Weights of a small GPT-style language model, trained from scratch on English Wikipedia: 9 layers, untied embeddings.
MLP neurons of a small language model. Each row is named by its layer, matrix (gate and up: input weights) and neuron, and shows model dimensions 256-447. Each number is 128 + 32 x the weight over its row's rms, rounded and kept within 0 to 255. Numbers have three digits each. A neuron's up and down rows have the sign that makes its largest values positive.
Before each neuron's rows, "fires in" lists the words (lower case) most often at its 100 highest values on Wikipedia text that the model never trained on.

fires in: "young", "old", "youth", "adults", "younger", "infantry"
L4.gate1889:175133107153111131139158150094124060098128049123123095090109131109116116101058157129083124094111115054097110157121156171098087126123123146141130089147156131136110165143102092128159136145138212155118172141074126092090090149092135084091150173128172158092108066102137109102137070130037122133096141101049140126121112125147135089175119116100208216109142117110115127153136148117109168135115091104123107170131087155155120155113133107155175146170163165055118132160138077090135130101177089171124154123120127205108120169122166122136120157096177173099108114095138185107162189089127128128
L4.up1889:140146159067157092166103145116121075139097097136144072156069111184149113175072113130157171097127136058121158132102096133173149176145115189102110085121126148125122132114133105106134115117108099131122065079122115109091052144116149130110065109135154138064109185128123180129150118184072137129127077218182141094126108106181121114139124118095176183136147141149176097125087146173097143140091127182123130154157129129092173110122097044189128122102112153125181114114150125088172093108128081193117096131096094129185107184089152103174119132080080164158141110156118130132169124151163131131

fires in: "world", "country", "writers", "people", "nation"
L4.gate3203:132125124128144155088113087132117136102089143162121128176126088145059127123091110082105123105120077153132095115103138093131181084120172113071166102121147124175119155106151100141135108178180126156143126135109136116163123119169159138124128169116140158097105104106148154124148144093130146152103069166100144151118129151165119098116061211185132092133122137116167144119053123101175114126152135120047086126129090121116152095114111126129142153113105145148107169143058108112116173135100104145128097103089152087109105094104137128157132143154092097096115135048107124133089093080135149134
L4.up3203:122132135154164157084120120113139102147129101199164121103196149129142141158140145120106088098120159189187140159111102150187184084142139050141183114106150065133132132065087116170136114151134151102150124164159147131141119155132121129111165126093121177154149121068135146086152158120124113088142138097098099065133137150119144126107076163174063093151090131070097158111142086108138138124124129148154139135143155108176159109135095122053165122099116159118136231110110165147125185122140095072105115135126085181163162137139145081134117158107120141154112195123120244108126137166089118067

fires in: "the", "one", "a"
L4.gate1409:136111146118149130086175154110135085118188128079161178118116040102119125096113131197131125074117092123110157121132143136139201115143124082170130145116114145106144161124153099161120131138127169138116118106143172081117128127126134115131074131051128128106165124129139131151134096105089156113198164133134089076129128161139113109143087161161113085139131129150142102141139202207103124162097165128151118098148083146186174129170133136140122156108109121131126174130163136115160100122134110144129107197148145100202127075067164135115090143112125097141094073166109152151144154104148150108
L4.up1409:108108187130131090140148173133051149176108053095140128141105087111116155142093163144093093050110117114166156130115106129087156099102102099140089116132109178120113094047162113144094092143129134086162090139144111099109104146119081092132129140089056093086170122118106122080140094153168157104162105117127096112101113091066175060100121098106129105181101150197111122126144084140114079143118095149115166060131133142128116130156120130069148099117120135172124126055156090119155127141139109120107101162114115099113173165101205158117107177118106049168104120084130146114099174147166166129

fires in: "of"
L4.gate3946:117142157095105199126113145118163142142107097150145143082124109157100145104139136124112132134134171118057110082132165093115127103140099122052126143044125187110094133159094132145194157106135156156138075193122149107137084148122141113112115137113094116106126108146066125116145169114134138171080152087138126140107157124134078071152145135140094099079111112084073083172171133128131152141161165129103117173138180074152056094122100073099145089186124163111127151175117152105122167106116128154125063065122127099104086142149134155159158168147188203119092067109103102110120124142116075152
L4.up3946:104148116044150114107064090152093099172152096101143120156163150100144149145061128167221072098113092132101111160103133128160120163088078112102109103111174149100152144061138125112117105084100169109158113062151143136118098059171184117150175109123081082129161106189147131097107140119151151145184164100089108143153135135169136137178144109181149120123146098153121105075129121124113111093139085093140119140075181183126158117164151116133130133101091114162177096088073171157080131085103109131119140131245124112090094155172125198057150167148153134086159140119147185130133156175123156047

fires in: "no", "0", "2017", "little", "2019"
L4.gate823:124142128097086142179145139168059157128135158134112137169090108151140144087117136098156133143126107103169121125109115097103141142095160133187111191097150115163113122171121127073158122124062103091121133155160135209078181062161163191098164066128153134145135096065153174165097167146098146150142132108142121110140253110150167146105087130129161109136165117103125142114131115178125108099150135110081094102147134097150124126180085150160151144110146161169132195123111142141158102158118113141139133129133075128136156151163143122087095180167109103105129084149089106123119115103062156131
L4.up823:091127164109116155135159157126126155143136163122148145089114106157237160100155114155093110133130109103143092114137081092108159118130165143156115131157155126119144062129076119070141059130117108145090094143161154150122122099181131130137184119142041118150173105103153154175075088127128127071107118087156131109167144088102162121056121138147144147120163106090103119116171066148126138105073131078094068108169114086157108102200158125158145097168101133078115129163135117082130182121111113139138100094101134111114085104103127085072095174177081120134162094123103138145128126122107136102

fires in: "the", "town", "city", "part", "subcommittee", "municipal"
L4.gate1732:135098127142105135123140105096148074157086114098148148172212060163139129126117111133142167105165171098196152134124172145098112107136165094097140119117124135181059077154087151129136087148146162110151129124127142101089184138132134132144184125134181119138165165077141131078082121115097106124158097084101127198157136120141161114159101161094095096174090085123125118090123143138074074116138122116132121142136138129176123099076129150076164155109121120174082150145131131189175149135122143103080199117156085119073121119088130126150105103115083177132108155063118125125157129174109142112
L4.up1732:151168160123095059069127106072098105131087080150135116138102099130156155101103105172117171110115131083097114146180115072138150153152129116127134094157165151151121122152155158081133136132111115148096226125152119093121112128097146173136156082073097127126097145161097110139089133194124101131116130073157123125183150140056110132118149157137106082161159142174120089176089137152142064134084125104122196153135124170138097150108097177115177189078146069133101185160170083084146130165116100150125105155155129167123132141126103085095154170119152084115057097058103130089166081180095145185

fires in: "a", "du"
L4.gate3864:157103161152077129106144101155069135136118182105097116086150165175164158119109112092173082143136125186154130124151180123153094101111132106124111118136087119105128150113194121157133138079106156168105144108116114095137098150093096145095106191110124161130110110147078125138132120112097072178134113128041184112101117108116147128149111128137122161113167078132146141175099109094110093155136132156077202089087195153100100111170081070092050092090105147102163114158114090143139156130172108080148135136113181151092125136133146104103118119112124162146118090120119054187139070095168160196
L4.up3864:100155126160159130120147147069132148099141155144136122158113142126127107074094159172154097141156101152094138099165151102146090079113148146159109123178184136155163121135152172139159163169116140068055117111092084154090144128098101110095084115140119159117104100061069092092150141161121122128124146148052116192198137128116055128127117151125098165114134122170122150135114126091115154078184111138148111140061155156104131151114117142160140117091150146091097163122120113117058128115166153113133154117158123125133137116119146159074161124116120142124175118123139118153117138119076188172

fires in: "it", "is", "was"
L4.gate3111:127174148096153118085122116134140111153136148099122158130132132161172128160100156183150121163060098188148075084142128163140133169159087113157096175086065173113159089104145137128150120079141150119139166174128211106106113144136065103076140141136101166128070102081121097137126123149088130141123145134104098174112119181117089125107168140117049121138061110101087175121130166085140134129159101143139164109156149115097120134109094160095064102138125104105113175104146126095129096117167163153080171133129025168109144154099057081103143143107085119109115168115153116150128130112110186152
L4.up3111:152192149125149098094135118124097150168113134081107127140138158111153147207157172181103152158062146189134085127120114192165213194172073079134113211110128132144140143127103100154100103087118121136113144166138195145132140121140100114140142133110131159121157109110092119109115147095111185131148157131160130143142106152108028124136107135125099159117047109099162168136153165083140099105150091103118164143141126091116117098120133141031083133176140117086152154132126128107092070145156168145077134144120113044080147126137083139102157093069117107156096178098112229142112117148097147118

fires in: "after", "the", "following", "of", "aftermath", "in"
L4.gate965:090095145102118128179111133154155141101140110142145155177119173066144125093092103066107130053128151148079111123079193103141149098192089158109093151121073161153122080112145169094102135095165134097166145126086165135131124117118147109141080137131139115171124147080141171126109131113224115124064121162132177056104139134163118138156175090177111112084131160090124173131104090115095102180131068143122166125152104108163145110115114076082159156182171125133142112080092159148079119085159118142160101109092143124089087157106140172096105140162111109139175079137134142152107210170138093157
L4.up965:175152074115131093133079115202136145114134177145163150185186114146150136106141116081191123133161154070139165121102123153131100120109169121068129086111110154130061096138125111120071220169160162194116165183119109156114138128174149122077214159120108128157125180083075141135171119112157129124161042136138177121120118108182162135138159108133124126133103111077102123188171077126117042096212116161079198162140055125144110151064088079079125150138145115141119176158172126083110128109121120185079105160162153154135213090124150153121118153104118148082137212094113064100102151142138094102

fires in: "as", "that", "which", "most"
L4.gate3170:138190194120146135087160141117140101181146205116077148142110165144092173128101048151173091134088175129079090128107030131151169183118125161121115121132160149164143117079120087119067111124164201102118196110112120087120135139114099131127152139109170165180109154069166102151155159081080153147110114117115147133151155159057157192129142124114142082119165094108082121141093134129142147125165124120140178148119100118158119126143098149071141119150133182113137138128143105111129175145117144109089105156147163170156130117125055094146125127151155151070122110111128148092140122141053124109
L4.up3170:132128181099103100149095106100131124109073102190120128089133152178116114148076134113189132130147207162123151078181092087142164156096098194109162137136169160127134141143138122114121146119116152081152155112161149125154100112071101136100162105120089114070101165104123122154038113133082104180149123085089119155115119175082141123094142113153130115061148166104137160105110172114073180103140136132112139143164121081108132115166088191117157102097185186202134171095069137048141127166098123062089091158139161110150142141119117144145152170096101120203075137150075090133146107133096164176

fires in: "some", "a", "his", "much"
L4.gate1584:085133074136148100184114146151138133153132114100140219075137100081152143107142137118111077152154150133119141122129182130135155165107079140098171104158164124107119163167142116110094053116102165132149118130084099117129064107057104154087064106137108144167098100150100140100133150122164136169070120135147139133147117077087058150111079105135185126152191123125140189171108109134105054130106167144161082132159175135143116150151112203163073156087117125089174129140177128136070118121137156124172090135112116090137124184132158094082148114069140135101121132060159134112186123124147125139
L4.up1584:069073120149179157106072103131122121117082102110130165108105173133074170123088147062121097057084150149107147088136160119122117132127106121131189117140157139185167138126166189111116098137123139120097126062234152111106108111125172107104127137185169163181136148116069175093114083104148129216088114133050142132136132153096138164080122159098175109131134116155117058099125138167093124155111159117185075195104142079147122181123078126175112129117071154074180122141142113117134118126113104123118044126111191105127120105145182165159151113160164125134075097131110122110111118171071157105

fires in: "of", "from", "on"
L4.gate2916:133113191116118134179162167096103055153125132096164136141131161135118215119087138144161189141156183103104147138140160100179135081179174108189064117141103133155105175144144015130142085121089150123136150144105146158126169124155145119134084117102140150129151072129144109145093141105176077105159118115105191204142135104104177112105079120155151134143046137135156145150086171087056131108132155013167150158119145108110122132090148130154117138158106106149082098100092132104151210091125093128125081132070164109059101138138137185147088131147134133147126108101117159136159110164092105117
L4.up2916:087167162119132105095124099146173152129135115203100114123123114149093106108111150167112114156128109122125120145088166156138184117125154100101098140158107133112195129129112175087132156120091150143172143157015095137077125123160124171066092164144155095150113170114126116094148128123160128144065142123103108154110143234138117090131111138202192123111164161153171098146157114090125117153130113077171129180089158144106123128081068113208141138155128134135124116113155155092109186132148143155126085081131152178133179091120131141130114097151174099118155124104106135134093146171113086146

fires in: "that", "because", "while", "which", "way", "how"
L4.gate3385:130152163095089151101100200141142162177148137127089125109108133148117080149147095119124128140113151113133126055137169103155123152110138106176129145110110169152117129157154148128108117087122125124115088070135127125149105091135113120147158093094157219087145130125120161099141141090129130090196080108139128207090095158188127095120126094112155079172100104121255141193132180100122203099142122088108155129125102103176161145064119097087177119105131157121178080076170106134138170129123068091150131097108122066167119117135109179122111175134100121154094096115098170118135205117132127163
L4.up3385:109147152128172097130108140162115158123166100102097119088070138089079107164181173151115153134124111079155134075107159134147138184114205102159094143181111150132154144167132121142062163114145155103112134085104125124091045089134097091091157156125165172101166172107145163148154101133083175145163151098184169138189156109105138148123138105150096084095080082104136138131101127082141132125143148180140138156099143168117148130141102188106102113119160123137201093157157120105148093068152137130090098159120106142082145090225093101070094180141180125111121085143153098164133107129123070103

fires in: "year", "years"
L4.gate1073:169025164184151154125155112115148156131096113107131085144098173141135123146089121133084073164179115163172090142105152165136091113141126114062130128105168113130138125068138104145086095135166092148107142128103138088103154133165151133082113100116135192097137148148194127096120097093101022130089081108130101160126138173117133144119169185143137114101113163209097103134163153137122108135153151130132125145108176103121099099180073072138119140139117127178109101121159130095138133105134093144170177167143129133123131181179111130193065181102106153147169172171141134103131114108179135081
L4.up1073:153097169181155098167159062178135125065146197153093144130144169130119074132107164133136074164131085137154111114167102145134101133134158123058169125122125166143120116079154096078085116094164027117106139157120113130192117127144156173102136142089099134092165232133147168135137046206049092096127113089126119140148082109095159142129136099145073164095074123171093153219149143137124191148131118154169145126112128100143145137126083129097091128151094132110148131106164118135128072107093071227138134086114108098127180135113074191173079167061114151121109130081150134123083164094129124165

fires in: "1"
L4.gate1865:083185108146122190160099065143104095153130120108116139132073106109122122096104108124105139103191132115193155088089131157157176097127105175097172076139132120142115135113113179157104154129150169108123108145088181056151088146113088084130110165131102182154167099125166070122086130152132096149114089114119151140126158144085106051135117103123146139166164121145121104153072107097177134170155118149146105173133104137148083127098184171088150069219122140136142088157097159109147083110130204102163121144110142120130077090083106108149135047131147207135109161108121129128135132099100100142
L4.up1865:112152091093136134134093129104091152130080096109125139120073149130154148102115156130128061054169118164126179124137127171173113115120049114084161131150128114170139134106062134205182182157103150158158086146128121100114064148115135120143128092126099141097166152160127110134085117145152135180137218114154121050118098134092107131154132088125117156172138092081141109171112104106172144168138219145157197211102117155184100086115189127066102077168118127081146121207133107129140128111146126141180065090166136117146142094121095123123156103137087130134088103137135130140179078126137120163

fires in: "that", "the", "a", "therapy"
L4.gate2165:083128212089115130115096116158102116093166056127097180172133180149123152145138089132097102132098157165091148123192120129118130079181128174111106166130162155148166137099108072105175080074141146184154152119088158122130162125073125111109108128187163146186159085102105167125140129183177107187172160115144140131081162118113144115168139130136158111109165097161077131156150148129097153081143172160061064097104110113140151163097143180102109050106115159114098115142085145043071141107126088102104126164180173146116122110138139150110153143142134166071137088095182149198163117119076145160
L4.up2165:109157160121119100146139166141106153093122096163107148099153096217145157121074145142128050150136180138108122125176053097137133120177140145101150159129123182110137177078113078166136151105201171183123138144152173125090101152080127128101132154116085123134118077127129139159062074180151163158100126105098172089119183198118158142141086140131136104068156141133140092159097135126111163118116137105109117121122151181153090122089086180134139121163169169128132143146133142088082167123187106048094117160169139158110122153127118109159190134146153167075187085148172105139143098136116207119

fires in: "by", "after", "and", "before", "while"
L4.gate3670:165184121081142126138158128157145084130117091135215137138115121116146086127151149164140165083153201161121123101167121159106124104086088142150119158120159116181065123187176112173087144141121107113155142063123122095114053108122164170148173066166137107153175165164143120127089145097111111101063169141153087136075142139070165111100181128127171149120164143167199111149171093154110127144144134126129146189165119156109146126129131103126168140111177172148132100100094096187095170149137114104119140135117137097159132134111130142088113158121186135085116110109133133100079132158101113086
L4.up3670:111129056120194112147086244165123117107185091149110134126140217113102101119046101162135166147117142150111160148155151175151120115122120105142116115139180132153123128144125145122152080175123134134105116121105136051126142151193150139133169110079083073119066128186115142103134104140155104154125134120168091083102108076069115129122187135067116102099098125122160170139153154187135143082069140138135128173083106148158090181126092155136089150151099126098153110101118131096109165088075109093103128099136114102071136101137127116123083131159178131110168123234113124052131131045098176153

fires in: "1", "2", "39", "0"
L4.gate3589:158129098183149133149110082169084133166156093112116111118137116104159147084115164125121117084123061143127149133141114111157099125132164085083137071179113119154076086115120178158114033113118146193157127117130135110130228187123184108121137130131121122150121137113132145131136138127120125127134134101161149128104118128127112141203114135136136148065188151127158075162150136197088090152135125120199117144093105137082122119137123144103127090171160118119137135108137124138146101128095112111129170153142110164106090109131092105100126112149146122135130087158114083128091097155152142165
L4.up3589:141105146116096072108131124097169163158114133181109145175154110106101161123135157124136127121219154122143082104106163090137143093131110105147097200150083124205164210190176101153255099112054109135135129103135114119096157076176155179155125139107127126165112113154116145106125092078128135118093128187120116151138088083123157109055155135080120070131141077125156142111131103096103148106164128129118124120103136114156107126156131090130139102129133090113156111133106078157120125182125129086081039140140136102114120091166190132131108111155154081117119129145167100123173161180132110151

fires in: "while", "one", "as", "when", "that", "because"
L4.gate3799:119163104132204124106128085065186189122111095082086212116140083183105092130154086143144138149139122106125119085086158087194135142108202175178121053194074159196133146099122126135161130119147105107187101117175170180120103119145083166158142158111170141125177174129094148135084107130095091093136142116137144156147095116155110132144105078150143122141090112150103150200130126080099142093072113111152161148146119170128125165121130122158127028104133131110159170084150147175106163188140138074074105170139102117125125114129141117117143100075099197151151136129156164063127201106093150166
L4.up3799:103192129122199112105146081086137171109148101114073191105118088169129124185166068151125137115133113128122144044109168129204102135084176121131112087127097109164140114086113123117161122079145131139175150154134167151101113142118094160170147132060115136113138127099115164085106121128145111083117105093161151177115093130158128119105099053132134145128120114148128168196118171075134124109072120131155164191152054131172158146154163165148156042092068150149171198098149125122130150217135140102129126135136143165111143146151114137155178054112136126174129140096109137067076150098123114130

fires in: "as", "born", "father"
L4.gate3046:169062207133107125125137144115179087131081117124110082104136087118164109171121132162107139070078091134105177104097178172171165182148097165128151163113121103099078120129105154163137168187129125087174113134090096108146133105122086176092139140152083106109120100127156203088113162051121112165115052067171140083151138130089146164118138154079083131167183140132146087110155130150115094123170082158097083094119122148152110181098035139162140121188080065092140087091109123120166192110188131178139114155164138087171126080116080108068167103104129100147130083101134156118113080114119180133
L4.up3046:149171141235160157156148167111136135160142152116127046116106140137130131142058171064120091157127144160144115103103099163112143055113165127089120142124120126151118165103155158153114081122143122154116081114113126142117144128172117172124112138084172073125089158095149147146124145162159209108121156133151124117121103086091092128155110082150148115118109173112114110163144087164146168165089150091138166122167063131109156130122140154128137133166094195153094111107151086084140147137159155132132084112055148131142140119123157168154138096173116195107106133117083097123111115147113138151

fires in: "one", "of", "main", "important", "common", "among"
L4.gate1048:098114220168131174089139124080150146185128102148111099153138164146118133103118135077110126159109128108129160108155147098134159104037142175126110139161154107170133138126133143124110133125126175188130151111164170077100117120169052119125093153110148116174112154151122204188167119086092107113172151176139146111161171056178171051131168163161118122106138110123151124125142107103061150121116140110176138155173142131147060076165099134140112089158135129157080134148156112141107114064127127163097067170147099131133119181102077157110140135107112111087102100187144113120146171118133122165
L4.up1048:120146141159145108139120109136145131198140099153141125091085130127151120151188094098084115093069129093099139177154085085107126157146143089114124098117204116138110096107163152160111171135160133113109150136145137098123108093086132157109128175120165153155119097148113063130072133141114140176116177146152105115120141108140103143173081135217154112120137129115124120138106146098116148084217142187177171141129155107153119115149140096140165067143103112161110113147115141195091148097048076117112095119164075099189116160117095147125047162090123078102152083218138130105115108136156117227

fires in: "the", "a", "two", "his", "therapy"
L4.gate238:116139116130143135138130099096088064153100122157199130144156126112097085115116124108111109131134058154150132122108086154143116115109096082126117145139133127153126160082129084103091125109099134154132148068126137101112151088111112115123099118172177124127124134070112164089153099087148190176178146086154126169134185108127058124170105133138094170152146184139118119191089107120114144168141128143104093151092138087169113135109122109078113109103096138045168150174102157151139184141136125109168217114131142166136106141174107118154217077122144143138160138169111122120122133146162161137
L4.up238:118130143082113140142162082095155100104128102157142112162114132146135077142087107146077103157071088227105161132151121114115073135114088111128105178143141124155145155120084200092099123107082110092126119113095039109160118126167169150141139128130163138129154132160113083136059116142140132145119156197096163146161090097046137166160190189131097111099104141112137146098091154087163117123176151156092149102129088138130184144110074156127111137108100141141167116139141122079077134208135112148160100180166118141076151134134172145125211155131179186129077172147088207078077135092057078174

fires in: "his", "its", "their", "on", "her"
L4.gate298:111128146118086185165126107078182114146145137140163123191114125088095084061131198189093139124166097163160068132091195152129138099149134099110146099150139131111184172144108114090123131152084114112138127170113143172201114089091140112083125145152107150099092124140137114096130139124119142112087152111118141163133121074173166183130145142113148099181124167179142162154152075127059117142109097076125137108149101089127182107157129146149095153135201129182153089176095085066098067109085165116146125114121129106103076159148143105087093076157129157095135132113131120102213115116121104059
L4.up298:159123134190089121111134127170136163178155199107111106135152155183120119114131135158154095117084181139152178135053087094082136138125130013132122090084098099088139180118106156114134132148176116138153166065091092183105175142152128138131173120134142096121140105112128052184195172072112169104130129129073172103150156131085141153156133115066182147188155133212140140142120155124089063095152154156147104150087060107076110096157153089143142096137199132065146081130145114135177214172125102120135083139105117107122131132176157117094153082105133118110105181140103113145133154147149139118

fires in: "by", "from", "with", "in", "as", "of"
L4.gate3417:117128096143143100148127106137123144116142142129137140143117152122143112105132101165165096153102135123149096175122073093125098114142117099129098090159134109139134059152119188166111119127126050060135137161164128137079125134059153098120163109172096111168165122124122135157093140150058171102134095143138170146136125090179126129126115130026146154114103140154179114091141211076160053125164100132145126110110083154171155127155040099178135106136134118152158076113134131137146186091126111158121176103134164083125146117127125043035141061146196145057131123109106114085094126162124102098
L4.up3417:115090157183142128103105106114151179114164172144097119130153108169164103138109134095128078111164127138144119150151122132131127131140099147105130115137150167079126190100169175087116161192102122160098149120103148140138116164095154110105100112087123122091081024107152105133086163079133107219157146133100118170177163160157141099165130107117168142101129102141194071169085126143157117093134127137165145112054053186099108119120181128096116197132150077174132078075129109143121079145151131165186158175152140163142102142122126094133100172179114138108145080117166150160159119128149162085

fires in: "and", "but", "before", "then", "until"
L4.gate2411:183151107101164124121129153135139114078129131138109125068167157146134133135140082089151136085109058154106110069123122220074115112109124171153115150117134121089115112136182108113085051128089144194146132121082133091091107163113160169136117131132169170154155124185166160080180139119166195158144122151131085089183182124135147140105168170120103100112158132170150080135178165119145134115151117183130202127139172123096105129106104170138059136175067099137183113128128140132102224150103130009147145185159162139092121109141170169122101117117204132112145121141113152130097134104112127089
L4.up2411:106159087071166164167182111190138162129138104108157151081126112092165142152123141123079175154106123116156123121109074181118160137064107198102113100097124127122069082105097142126138117083121107121142157122104135141119131104154126120075131089075146128126101135102100170128120091088136153145147127216108102059110140130094211139125131091119168061137161080180128138169160122091178144128119083132086140172107154110134082130109167116079132058141043108096074106152155122095126168120120136089126110098077109133122117162122211144090105139156162155133163111182143147092157130084143145174

fires in: "the", "after", "of", "on", "since"
L4.gate355:166166049140061126102094127077077179108080148167154111119156150169135119187138113140137137084208143111143081162071101120105097094100120144130105161164071135080105162140103150150112153185070114170110219101140096164155149072079142108116155137095116158126101126134148185042068163105131099138113027131081188135084131143164128166109161125146154170121118112163091152109156221115110134124136081173146122110164082064135110180123114159106102109170191128143115086073158148097106144127149154127105098132143087097102179105145128168155132174117129147100133032116180155115181119105065090181
L4.up355:091137084147180170146160078105180154165082126109186111164164119100135117138154141146107076134135128134109086135116081128162110074128149104110097096121137134174124122158125123180185118158115099100116171187087141119112091130114096065128120160142133086186078100096122032116099110158127138189125099114135122112119083134074150150141147147079106144136120107095189120143151158094083130097145103117102170107127103097099099082103105095085178151148125097179144126074187074076106133130095167081080133110080170127097095131082114116093066111120114078162083189178125072160093089128147084141

fires in: "city", "island", "world", "paternal", "years", "year"
L4.gate3743:135162078156120089087083159065107125089161074163060080083125098123143127122154069177140133176173110130141174166163138159152121146137146093101185090179080127151125083154091153125153090152128188109175128060103056127101129121142219133106147143140087110140132147120122089143142099175158076144139107129170168130136138136141179102163171117155154140133131171165125148125148137158106128104167135167126118103135055140141084151080102102150121116152095083143076077132129146167174104128102153169119109184093130083149152090099094147105136206151121138125086123204178160156101079167108124126
L4.up3743:101094110164175109105173092139149123184106132121096149152138161122050049147119152055097166138100043158154107121114116104163125083164157161104148085135106160143119093084089158106113115171132111092072164142105143189141105143156143115111175132136150144175133169162095099140142152105122114114106155102096133134151119121111134084165104134090134089141114151051106104096114051143118175229129098127148156161070104152121166098169117121122158145096125177149132189152159104131080105056133140167073152130146122092106099119090121112170167154115098171078141084132116082115132055112146137039

fires in: "he", "his", "him"
L4.gate2511:129096117112153109187194109075230134161111045144108139140188107133130101094060074157139142103143036171130115117068127141160182130132104088125164109135123138127086107089134098131152120065154155151108121162124123138152100145114151062151103106119153087172172168132110159095160122109132082089099115112022151104190116151185183122155104087181110115104127124059086139125112154136158126185142070137136116102181121136130083080176136176150103151113087100159144155127097123124125140154156060103145146175147140164158127115173128120137171083123163145151076127090079149176168105121117106087
L4.up2511:152117088131166125139126180097229144161132101162062173179208103146137139089140082139115122087091075222129072137128128121137131163123104060123092134134145094097071113060096064085108159054184113160149125222158111129135110102095130068104086085121167097131145118145111130105176128132145068056115109131018156096110129117199139116165081122122082129158120122111081168154127138110098114191151098108172128094214171156136088094109163150149172141119106108110129126118152135085133152118162083057171110112166169135146119131161138125141171084152180136177131153076094152174156116122130107141

fires in: "world", "international"
L4.gate2788:108125074129140137149126145118097123089064126152068152152146180146131116185133080093158072135123085103099135158118115137091067094159129154121106140108122164116099145160149081156084144166097095112099178135057094114164170108161077166142132128062104119131114088138104107042134118131075096140170135119137176140176110140119095130156127153195136171129162094140145120085105139120124121099117105113121113140146111098154109108184208127151141170163094155109119162150130061109160155106079085145098142144093112104158164153156114095138117104126111130140107138150140091173191137120079161094
L4.up2788:132130172109168106146156148136098112080081087164144145070091172135085129178143071158145158151145103118122149137117116125102085124171080145088147179164152084128124087134153098109122129160121112098079167169088091178142142067125084129147147110129125113171098113155102175114053190121117121151110125075163116069058149186155157183160100166115145095169149088195130155120130064115080111127134151101133110112148161048189086126141148087184171129152049143166184200161093107106124107099159129172083150126143121124129135138106124151165121126138173119128123156115075104194156094116093107133

fires in: "the", "his", "and", "a"
L4.gate3198:131136153120092150112152085049105091156134056111142139083132154142150151145150099125192142129132086128129101187149110161120129126167096104088151119160128132062157099171097135057132146128126164108157181163142087144123183096179149164144159120081109123223157066114173130113133188115099102113157102064157121147130165132167147153097079161199175121133079183119103143084115159110126110093131133129126142199130078161162076126140126157099113127109125151119123165066114149142146116123107145170109159155064111113122117123146200081088107129153157158180106158109105180122152086164131133140
L4.up3198:116149153165216135109221159082112121076123118145103167144170101179153125108133155119175145160108131103122170126143143161134139138112160087128142125082134137148156117124118113134095137104156128085153114085169154103162139127156098105153111130131107124145126174150109162124101048192108148134122084144090133235162189109126100073131094107137144135142131149146113101104106101135129148132104125133149183162119185116080097137116147143101151073064098108070114190136173157102069143146158023114110101123156093119114117127111155134120150123170133165149060159164102118131088079136122129217

fires in: "years", "life", "yards", "season", "seasons", "year"
L4.gate1171:101100169078087121099143136164140138110169139130129122100132053105120150121151214158139099134146106117103109151102149149145155103088134115093161095190143151166094149116072132137145108159165098112171113122115149107146152157160179068131151146155115104142139088131140106148148098105123125138191146054140102063182080142112140106185121100066170125081148111118125144133147144144123064184088150140145146120214149101087146089089084056117182125182133178175140121117143121101170054095150097150139137130121170155143045162108099130178177094154112121152208095080114118081105139142058175194
L4.up1171:114082124174132104131148079146101103105142159144081119196102125090157098181152087138167172125135176116162097171125164059136130139082164145128178176120089139111099131156125129159147123202103165114108160169117093133141187124116125098150176150149096194126147071169103131150133124056068079108097117092118193086102096175104124115110180153080166136102112095148099143106132105137113147179149083154104064171109096126194106114122129158118145131091123137087198138113117133104131108105182145111111098127147129118125104144117124113160145173134132131122184148130172112140150098147127157148

fires in: "of", "in"
L4.gate1524:105101113097116052203129086109108113128125102087223095116176135126093109125126147130141125123103079172146088204099127175131125120116129143119137120048132111069123154133140116166112130103138146113110109125166108149083162204129178141166113123150154129120122154203125105084132112118150149131067111023110133150155063120095113197134150178132141127067125111092114224086214133145122086122122134152147167127082095149122129173083083131083130113116112119148142105115123089125157172117140131121105135164161157116091145095131163102078172119119183154116131060152165162168121128103166159124
L4.up1524:157074148103154104145116150115072161081175143102138144119146090103123059165077158120148073174144116185194075152148124170114217116138097151132169105089181132107106168103066095093093077132117154137132142109154146084144148095171093149178059179098111111215088110118118131139189095133086068111127101112084168142119111149135219117117133214137106079130136187158134129103110103153186136135097159086151098168125164147138128139134130131125131128111110183190121149116129159149092144064147138140124074112136099111124158122166119141100149088149114140105214114141143115129154128085138208106